config = dict(
    hidden_size=384,
    num_attention_heads=6,
    num_key_value_heads=6,
    head_dim=64,
    attn_scale=0.125,
    init_std_o=0.00265,
    beta2=0.95,
    schedule='wsd',
)
MLP neurons of a small language model. Each row is named by its layer, matrix (up: input weights; down: output weights) and neuron, and shows model dimensions 0-127. Each number is 500 + 40 x the weight over its row's rms, rounded and kept within 0 to 999. Numbers have three digits each.
After each neuron's rows is what it responds to, as a language model described it from the Wikipedia text at the highest values.

L4.up1241:482509509479473505521489505522516455492488518497482512513544500507490500513535432520471566476496521513511581523427529470556471560484433462517481530526582483531513501560441515550480426549587558498414499533396556542493500497469419532534508512472515528423484436562514407592540449607555477503506510535535509468507442504588480484445524438449532508576496538521531409478535497479505513482501
L4.down1241:519488474507453511505508466518415473540399496477518538488538532557495539484452540479506445501569479515474434410572452506520519463530500429476535498489443473471490447456531487465496535437510446540517576422526617508474436516523547481560422516436442492533495596470473515414505560499422552472482510482515518480485490408487522475531436470493512500449508550508511570576500556496473468502546
Description: Age-of and mid-word fragments

L4.up168:551484553499525462485526451528471500496442499467600503506500467465530444502506548509547533444521501580466528572492494501530532494506526503517489525480504465542448438506479468451511469442449485506534496479514526519486495491442503391480429540456513479440474506464580498508559524492557477595530517446544495534472496549512459446493590548500485419563470553563543496476491447494400449473453
L4.down168:429505529556530506504479449527547483483487512543575466521499517522467507458430468507456526421471509499585566467530467537488525544506430470463504500483473473507463515533486482490552539485502519518472527553482526510523487470530497499418484496401485540547459532513464538427508461414540411495517521438507565514487589472478423488538415495521504486486535464490458504528551527484515489485503
Description: Short phrase-opening function tokens

L3.up335:604478465528503490508492482490499521491463513499540482470521496507609502526550492472562597530528535503469444505468457543489489457483544477501485497493548520528409422494524510509524480462480448502451480546490535497473542481546535430567421447405442466517492489462462470530471522592495484561472515493509458453506532511476438459545481526472477407510523489547536504473560554485481589520478
L3.down335:501510521474556485537523460462485532468459545522458442518545461565513538527433502577462448500507558489470471528525431503514487415459453486492446516501460464544497484404504486464520527468451500562530632534503562446488463484536518462506472492477504476537502501476559507536558501473544408512421492496529553479474563499473463499493485444513497506489442549444514468514492469507502492475473
Description: Noun-phrase and section openers

L3.up799:516517486415600500489494525484485458423604448480533535486542474526466471501587447482524455551474475519523477518459540500510548595501534534517520519485515507523534462527563517531454519496542529496441446481457448523447422465452439486463552527505593520445570481559533462558445475520483493503461516491524434527516444398500483380491548381485463534492454568543473461499476536473525435516500
L3.down799:549433447547486474479534446520499496543366544522483472527481502458542517507427474495503545493579422541508481414555418476469497398449502475513480486547506478522413540491492470471497516481456455472520586479564454500534529502514517474489481459510480520562437447483393531514559501461513502524547470474472538557480550548506537551536469498561526485547473503439534598461509473543467527488500
Description: Word-final pieces in tables

L11.up19:497499481537569477488489549479476529457457476493505478478534532406550504459420462497529487484536583531539509549549489452502442437504600481532392511512512438509507451489533578566527535529484493503477472471486560565588489420454497455519535553475481533461553510477397474472477525491565512499460548431498465487567555485519439487501585513532541470523436490545505463532490546532520494502477
L11.down19:504480487423477517498507478511512479486487537459468494483519525510526506484590556458506464470508409502470484506505543539490494390554473469517564504465491566484499478566466536461487570495507483461486522492479541552526498522502489471457477510460563561506546545441539495558477497518515445483497508556514494495499527517491474419448464508534475518547411521500474486457480510443544500498507
Description: Indefinite article "a"

L11.up383:524495545469545544467526488465609510505571451492492479535495502507582455487559531469495524530485530468529460465454525467392486564513546453497416546532557502530433518453461536416573595472432471519455461467477511503566523497503451423511471548458516506515457535554470462524555456572483486489569531502472431532479506473486492482517495474503505436495466493471582474547522492470510457529436
L11.down383:497521507505505500550522467452521511463468554516526520535513524435462545444485497524511519478474544450534488526465544516511446535493542500448436546498512478542499461475448524485529547564463464536477480459500455467516498480484488481521469501466481456471492487538545520533504488540439516521550497395497494473445556488488448484484513465480572473544533567432559479551496493478580510554511
Description: Subject-predicate boundary

L3.up634:467492516543494467510476489431593521453492467537505454468503520426559507494560496467524545488478558428504512607502513536480490522505502576521414490471507479496501467542536545513564555539493469506522468465472507502568488515455465385498542444538477473466531463515501487515502450588505496494481451525494454488534542521466441490530577530515541471544469422552467530464491496478498495529509
L3.down634:493498542537527526487482522453525493508517476473505485522459502530542517476521510508521503475487512450508505565482506460470496519504532471481440538560518453507510465487523541484525530509518475482499435490499485457520544495487448462491506479522458473524515443460473457566560461579474527507494514482464463474510512500451518495536495482475563479563473485536457502499510506500487501563459
Description: Sentence-final boundaries

L4.up149:454488543578484501489502438426545464461561481482555460463446560505576514462545455556501564508500535403557476571419525502543466570557551444508500532576459526518486489516476465502479480455422486478539509492447508520539525510500540478501455438411527471566496482523477512515524496512509549549544469450521406514473524520511451458567485540513504502463526498526536464571508518513535521523497
L4.down149:568471495448503527528525498522517568498511506548445531462503487475473544552509463484465466492525437559503461439511476478500517474434492511498510477470522508450526535531521445486462527516561530476478500500559470465419445486534458506502574476520451513468477475631534483466506571490516540513512568514481553474459468515516539482478524415504529489535527473543458500497537436511428527477469
Description: Clause boundaries and new subjects